Weights of a small transformer language model: 6 heads of 64.
MLP neurons of a small language model. Each row is named by its layer, matrix (gate and up: input weights) and neuron, and shows model dimensions 32-223. Each number is 500 + 50 x the weight over its row's rms, rounded and kept within 0 to 999. Numbers have three digits each. A neuron's up and down rows have the sign that makes its largest values positive.
After each neuron's rows, "fires in" lists the words (lower case) most often at its 100 highest values on Wikipedia text that the model never trained on.

L3.gate579:387535551522496583594467528572475475584459488473510537472505498475407543526504438413607519559460556495497515527496452558544498512467581537475470451423563563481465509531474449488573461487554535536505503405512553590574483430559514606478566558453513364510554468507384496590477605606580481530504525542413527557529563459484536474505502550444475589479580508457440491482504493585511458489549574480466507408525497479549479434458481492494480481525437463506571416415430442414524624544513569512550430445407568482519550499454554498483500511499412486437550470412580610564469499494515480463
L3.up579:562540534555486431540572507538527512593456526556504475463449456532554485506489442506453529521491467566532475521565545456505505404499409415586505526568384425408517527522518552387473488493456517410516530577481597559598484564509600437511456501464514508453529486425574520486552457506438554418533473477442597431427444509489419545603510483421499458504461516441501543625486554481439611527524500527405503437495560493464478531483524466477476491490614513512472530487502628472423449510496584434545499427487514505528583532583447539530520555501506498526517510482408473503506506434456493487
fires in: "made", "support", "takes", "production", "contracting"

L19.gate149:476509585527567496481559493472641519527538510585553368590465536546536484466516528455497506430550561405435549520538504516397466528430479528505423472486527507529493427464595500517467525519468481552508490478528478498563415455453508508450529515482581554463452503503487446489456584530451491531480473419448531497481456521532530495554518497487534481402636504457464392466463487427512565489491499455487494505350444515527594490479482521562475382414517449519458509470484427473576538579589504465524533523555648509493532595635458454427543483429541448501490531557545530526467418554504468506
L19.up149:550553537458545524583539495502536583426536477545465504648564467475582433501570416455438455424468500435544565439580523535457414541460608567531522440481480479565453463504509519517549495436582395523440399545477518465499485471543576520425482566481479490492582517526597486522415498574564496544529469469568519607534560563510581396529529465548505465452564424466470530530515533471530519585420567420476636562521549473500553525568414539468513434481500520488436478565501410418406426572483482541476513471480606501572517457491461507518470467510528537451486475538477547503498508494504538446
fires in: "in", "as", "of", "after", "for", "during"

L7.gate359:550489515481594488445398476504542405442528475612526539500515575440450493528424472532573435510541506514454547492514473529616604564491493561470566500403475510541490538481531479428455483647419364571551519503462497493553557445480525396604510407506495487483436634457511541498567478509501487570452543482576417455611485435441562470547530498494438545474454516527448471510523488544515628466521496499533520532537544485561592441601432494478458567493613517500505376405537518485516524487545463497407431528462410533557512425449487566501422523472515542580489547510460563524546516539573454480
L7.up359:529502482511572487488457528406495437412467474523547471468395512481550470512498590469545462528541450473409488437479470506611559519534535573514557488505493596522547566397422435488425438559472452571462483574437485436479479433541513394553508441544561515471559525523505449549453467568492431529498432441475505492560500515484491401593535501584401558516423464521411536499486533538451519528520498471449509511423459434458596523513476494515502538448487533496471430438613589548393518377382578529492499505500500566572426516493444444500470534490462408465476498538442447566424427436491511452
fires in: "by", "including", "following", "to", "although"

L3.gate259:495510600606456521529525455401513580535647506570485495506514389519544521573497585534514428469505484566364388528484393489501493428562455524547526495517513531454582501544502503467508496540457499480468554477434515474527538447535546506604458548488406523418604512631456501507488457418422550468567508504455484538468530432563503497519516505498466545582532487474572477478489467571434545471409491491503560491530545460507620509529425584523535537478450502498505484609496501509416568537472450515489510545526463508538432436469499442534437537436605436479453499561373493512529413475467556413
L3.up259:416582579542478566519566433475490554468581461532514565498534413411524488547468498538540526503499502590476476547523424629549541509498591462566411431515526431451537511542555515475530544570527488550465580510450516538536472516570494542733544493431478504551491543559477501595465557525458479500525574472474513601466501443463479458584478466528456564536475501543537611444471484520459534525472404435551605454508476500485620608420456566459544516440468516490458501515463480528513557539533499452488526547545463493562471459439474532501463581446562484476474512523449455591505405499460547454
fires in: "where", "there", "who", "what"

L4.gate272:433463406517422474508500449474402464480481464504505533535446484547603496588534558494428505455527451541479513454480496523478454425450536540462525530570515567492514514432445408483441474510617436539538496483453560503499420437479608453478552484534513567534458516462455523460415598568423562516470575480572464530479509497532502439465446567456586504462376393486386584418478529460463534472448503542489517501493555492508550561540513547536500451472496518481498554510554511530467568509440529458461563483505489463409616517473555515552468420475559484494535517401433551516530544531513553537
L4.up272:608552464451437485572452457551421484576467517556458497568524393502567468610458581511497538450513486499496566519566562540472438478416489530488551543541530557532545470530470555458434479543556457475512534506494470522476455460489403444428477575505508438562467483506448503451526569549356566537458502456499469542612495536518570481542494621442557446449506436553544423477445486514509458540518520486441524359504554493523489555521539506480474437472498486493466530552544524520501617480427521607533411556487506405474513528498518451462533477529501428572567489493464458512501515439555476460
fires in: "league", "division", "department", "ministry", "type", "battle"

L10.gate115:440370508505527535507535556503538444510439571502522447547582467498428441515516564467497510521528528524530504449533540474473482486552553477540457579471476443488494563503381448410398461486443489473547491493463464498481555524452541538571438393571578497503478557537392525544497506548413519477494452478595515578474453517515592509538419507483599479374486464469479550478512515548467604452468436537411389527436484496541502398494498479487564475523480538427506484552472506547487476476343520457486458530511496466545519478496438411466449479432541532560466462552590542492510500544474459385
L10.up115:553497517611450515455542509555515430548505508468410399503571454497557562501537399491404452494449437371510486415544419464491489491494456502389508545556468524481473472594444479524537497537478377476446508496539450518437462587514519556515493580511384433532469576538434503421523486614541461612490556501513494479586478617483507521491520488522435508492511496631458578496539391468454509528541484494512504551498607539554540476580529450449442526428566486536415508517446451468549509540404508546469519508502480566464579526450509466540628390505505470510587455425517488530506535460461491499
fires in: "year", "order", "league", "minister", "age", "ministry"

L8.gate375:500512484480494444422455455400550462405413450511566500490537511484460547499553510577507486517515514532427497459490524491493430537546448515531507415511547521371544519495506499521491443496523467469470525446477510461621457539535595536511485500447559545532504530528554485500469432458428456484447592516588492375493575530405470532532484465426502439445506497477455454476493510535492539608486468472601592500447502533536515548522442459480448590580450428497514488508469607540479455599416558509491572533537472461492557545536482493475556501489543446521533529580596486615499585428482538539
L8.up375:492526509433608475449413543438479506557350463491604541554498500529492496513520420423561458453416470465563476502480465485484477516600571451487463505494514514526595477565503486491434469495531499581510569490491435445539490575591498533602501456453484551467424511435495544399401522430545563453534449444432487458505506514458512489587531546465454397414400514474459524439543551556454353504559478515566554472408538531476432625514496521562414482490512480482456401471560595523485509484413449435463519458540547456576514460536534445533558567571519489427474491561412476495513484507488483515
fires in: "by", "kalmyk"

L3.gate215:479576572457580473368455479493419472476407553538528441531526585558497454473432499470488568521442522524508575561498447607420499528504475527433455377475538396490490509500535457519528603515456455501510492413495585469557494488539504442604517388507482500465483565467469523511520423507535415532605550433463493405495553563411510494574551451419541558473479550566573541489442559552593483494439500500574540527471474442456523427461426471475508473522478497505469492402517579441496570495536522411398495517510445491524494391486536468460418492444453487495436447510487463468463464535544515506
L3.up215:462622536517594632480494496516494550530472601504511558535487495561456458402482467517516495531518527535570531548462536505426462482512442560510395437509562479470464527553526606461541513514503528448498556425508559472511328549528540493522463510547571481557420481519475582518479468562451473498533497519431494519407540576509466523528535632509566534439514551447508480493513543573505466532536515576443532549477501418538539552568443476544598464385466517536458497456565503489544563448533507500484484487576477506561483447503532486511455493449382552489479475477488484494543484506529489497
fires in: "it", "of", "there", "living", "housing"

L17.gate313:510500508474610561524453423557448538413441561549545518496515476533464508404494588549617509600375484488499432498455399492504442464331465567499529528482509457522573547524512425550509494497570459527442447462540471489511460531610489479347448564452465518567495543520446473546402512471440553531448415508550540542553482473502498452385560502466485490449512542489431551496472535382487418410516521487490500539498521470479514490471493451533472496513568506533535558596516482532503432494474455564452441550421492527432576498549418567486518482474527587572461610521522498432598528494474468464
L17.up313:509435504413630546462511525595521393502620461534569543501515549510558544523452504494436537518550622445420400489482542499448560525446504529429472506428482473495457453507495497491560484331452470519487541555436462557496407521434468484449519495539531535477551505511481622401421470541471558442515508494537506495542456382570546450493540554516535509524500477467468489517523463530491449557621591435643552500514541448442542451537552455491527481485509511533374484540393426460517521476498457545426442469473516514454506564538577514517510485509504525566567472491536581529402584553516486481
fires in: "to", "of", "despite", "without", "by", "in"

L3.gate687:510489446509552488491404457388464572542421541463575511422516416552510447641442489523436471499409409470524591514417525397479534542484516459510473495461491454557503532477508503463544501392497522449464471510520467531520505474475558508495379513446589546371587516493516498519558513490423445490409480517501529399482529449564497441504573566465595541510588530505539449443543574491507435579523447408573527552554498564393545477568547524468424530432555395595473552569490471481484509604550484443554473448504583501495491559567526565497500430535481521535583474486504503605523532581503503473
L3.up687:531523399392518520483459504466522432558471469434476483489563541464527432546558469565469488444445411497496521507491578497553565521466471388451457542531416478477545421476414446444503461483492503493445461561524435529536549420410494514498449408535537504505542515504556573477535539498501462619445486525494533380493443425505600542472496555475562475504480506557449514535468493462590423501502416518616500624480435519486492536544454508551532495535464545564432536548474467462599424492474515483628509519539652581503482492487596625472466495438449523510462446519474518589562567513494496469
fires in: "of", "by", "from"

L4.gate686:403557507545514493536493434473536485503494553577512467527453465582475533545470563515392475432447449533546519507513413525485499461410472477444574488503458424469543537558566511521553550531555619431559509535515510525488509470576456462609439548534484531440496439571444542517522501441523512472523564519497575579564488584556552576631475509471527488489474467572484603499505588523495578500406423533474453489507504473528562469533455424508470508538545579558583519435483477577490444482403465503478542559539398500477470402513450466483470442559562518415402443577500507532538484486577608429
L4.up686:549478544478466543475463550461508541499490439500518553449491514439492550486558470534532423584453600432586522502420477506538450622555498480506576455472568487479446410517399513529530574580498463512531628556493577497527487504515597494530493517441486538592582487443523508525498494517402447411492552499505523440457535415526447533492591443408404567469480502443522545428467436521392466347542588522430464566535531502626519568450499546588549506555436449558384468503570476536502540463479450498507496416442544475557494508465483463500546554539465478563440499540514474527440533493475416582
fires in: "there", "what"

L11.gate671:587464573470528522478484455489438426428449461565559440498512535541530479531508499473498567387477465413509576581515561452479569505489485512428474513554494491569471569611465521546462562488499467518483418538384527553563488494545557508520476514555536494527489486536536573444580451529423502509495457517521554539465484425507514427474473504475583520491439557382554423560602505498475531517509581362477530548439514481502580509506399444482518527573591544468534574454526480451473439422506399550440431526635512497479508611567565537496445460479519476468522489604476483485455489563526513438
L11.up671:553498498434454517515476432532513503578520577520441448478482524533547580385495531472545478456470515471503482485527474448545502488499578483453496559481435546413484508443521520541559568532513474494524464525401505554589504418542405528495454578457511446506363543535419585465479545407523516532469493451498512483441563471461507446521493443499581483477585522568491403496595543645504546614476545440512522491437599525522525522506561493432532483439562567477443494552555528387416478549487495483496521537428574547535470570468427491512493533478461533468530460571420546517485550527555418364
fires in: "as", "of", "being", "to", "been"

L11.gate553:534469434486509485539544485565531485543398502413572408519443493459510523544493509480474515399586463519483496469531510511459533602478554514605484410513554551546469487514531463583488546481497488449431559481553469480586483415538478525515492516530530544502469490539507422502337513527433486464372550427580465460475555444571454519576446515412481584526502475584513441534463423400520520467514467534491494442507545528513541389501443471484542500495315497461502441455550536513466519527599475560476540506403482471404540526427500431485462500525567534505524462473489495531471514462474581527
L11.up553:442470444540473500493492529528585559472463521438534515436463605447477443562565457544603474428407485429473516490477524521436536533510479533581503470500409569603487526485495406472496473465444456483498523498568482531432586499488487579494515594502563594504442487486482582500437533585558534417444506526565562483487526480485491516386614538601481535483496491507489532548497476455600533545436582481528459425470539552526481415524427523563495435453541518609418553484475474504479512505512541487472505477518564434463522544616485524442466486510500457497507428488531442532495476502446598412
fires in: "of", "for", "in", "to"

L3.gate559:557544515525545483491483557522510550415442432527523535440550404592569478472508522525530515432497524521472540511475477504538450460592494405526488577531413411474526504491442556478502450439462434468426538517468598464582502415573471504421432531562440542458510489477456537461526440523432538579493448548444490507555507454481545411459538432373546550548522595456548561491564501600567435495527408462507568448605439499495526508537428466558438455491485422521494431522519500414478439514496454499440544527460467538449517468476500496515535515343554457600546464489433471481501475576483468522
L3.up559:485564502526555536496471568479519561487426479503492409499515541585559477490503469522502495534442503568469496572531428429502461530378488485499457487578427426510458464544475451412442429490461528485563655543491438577497519480439459436531526530533588542442536459528507590443500551467430548559463559455454544498482554527437483429520462540575509480523548494579564395529467500515430521445506521548479502417556488439482442518553457489579544457507576564519511546526485430449478507489591477592466434559514466500507579469520635464520458438478505523474512441418519581511588479565543466523
fires in: "of", "by", "based", "common"

L9.gate16:536512545577529546437479492586513548558545524493653597449504527464622539478513503532544454461465481546504441428503459533459449416507534515461482555481460503445475573402584491482529449492406501481404556485506433489449521462467446506499490619509508541512515533529593523597455410573454476449450503514506419498542530458514482536536472481390458507582521520499536393436503515613549539560515463546620431483557466512499538514536477487570458511537505442620486472481509518554488499534532496523476496557508580440550670472543531590510495496480464447519378540531508509551556575580532498453
L9.up16:603511598466503426455509497478506465595489460502525456482518343575538462604475477565462588498473555436476563549469518478531431497567609457499481380519508428516560503455491474509540522524488410530468497446502457454582552435598557543569462468415530563491566570542491543410483483510558510564496477478528510434446467536517538545535435489394460494501568507424509457443446393541546554565518500425521544478517553558452478558461538480545358528525492517441518475432557462532561542478469512553482478532528609516489640520558465461561527466490498462604542490507548458499567577430487495478
fires in: "by", "to", "laxmikant"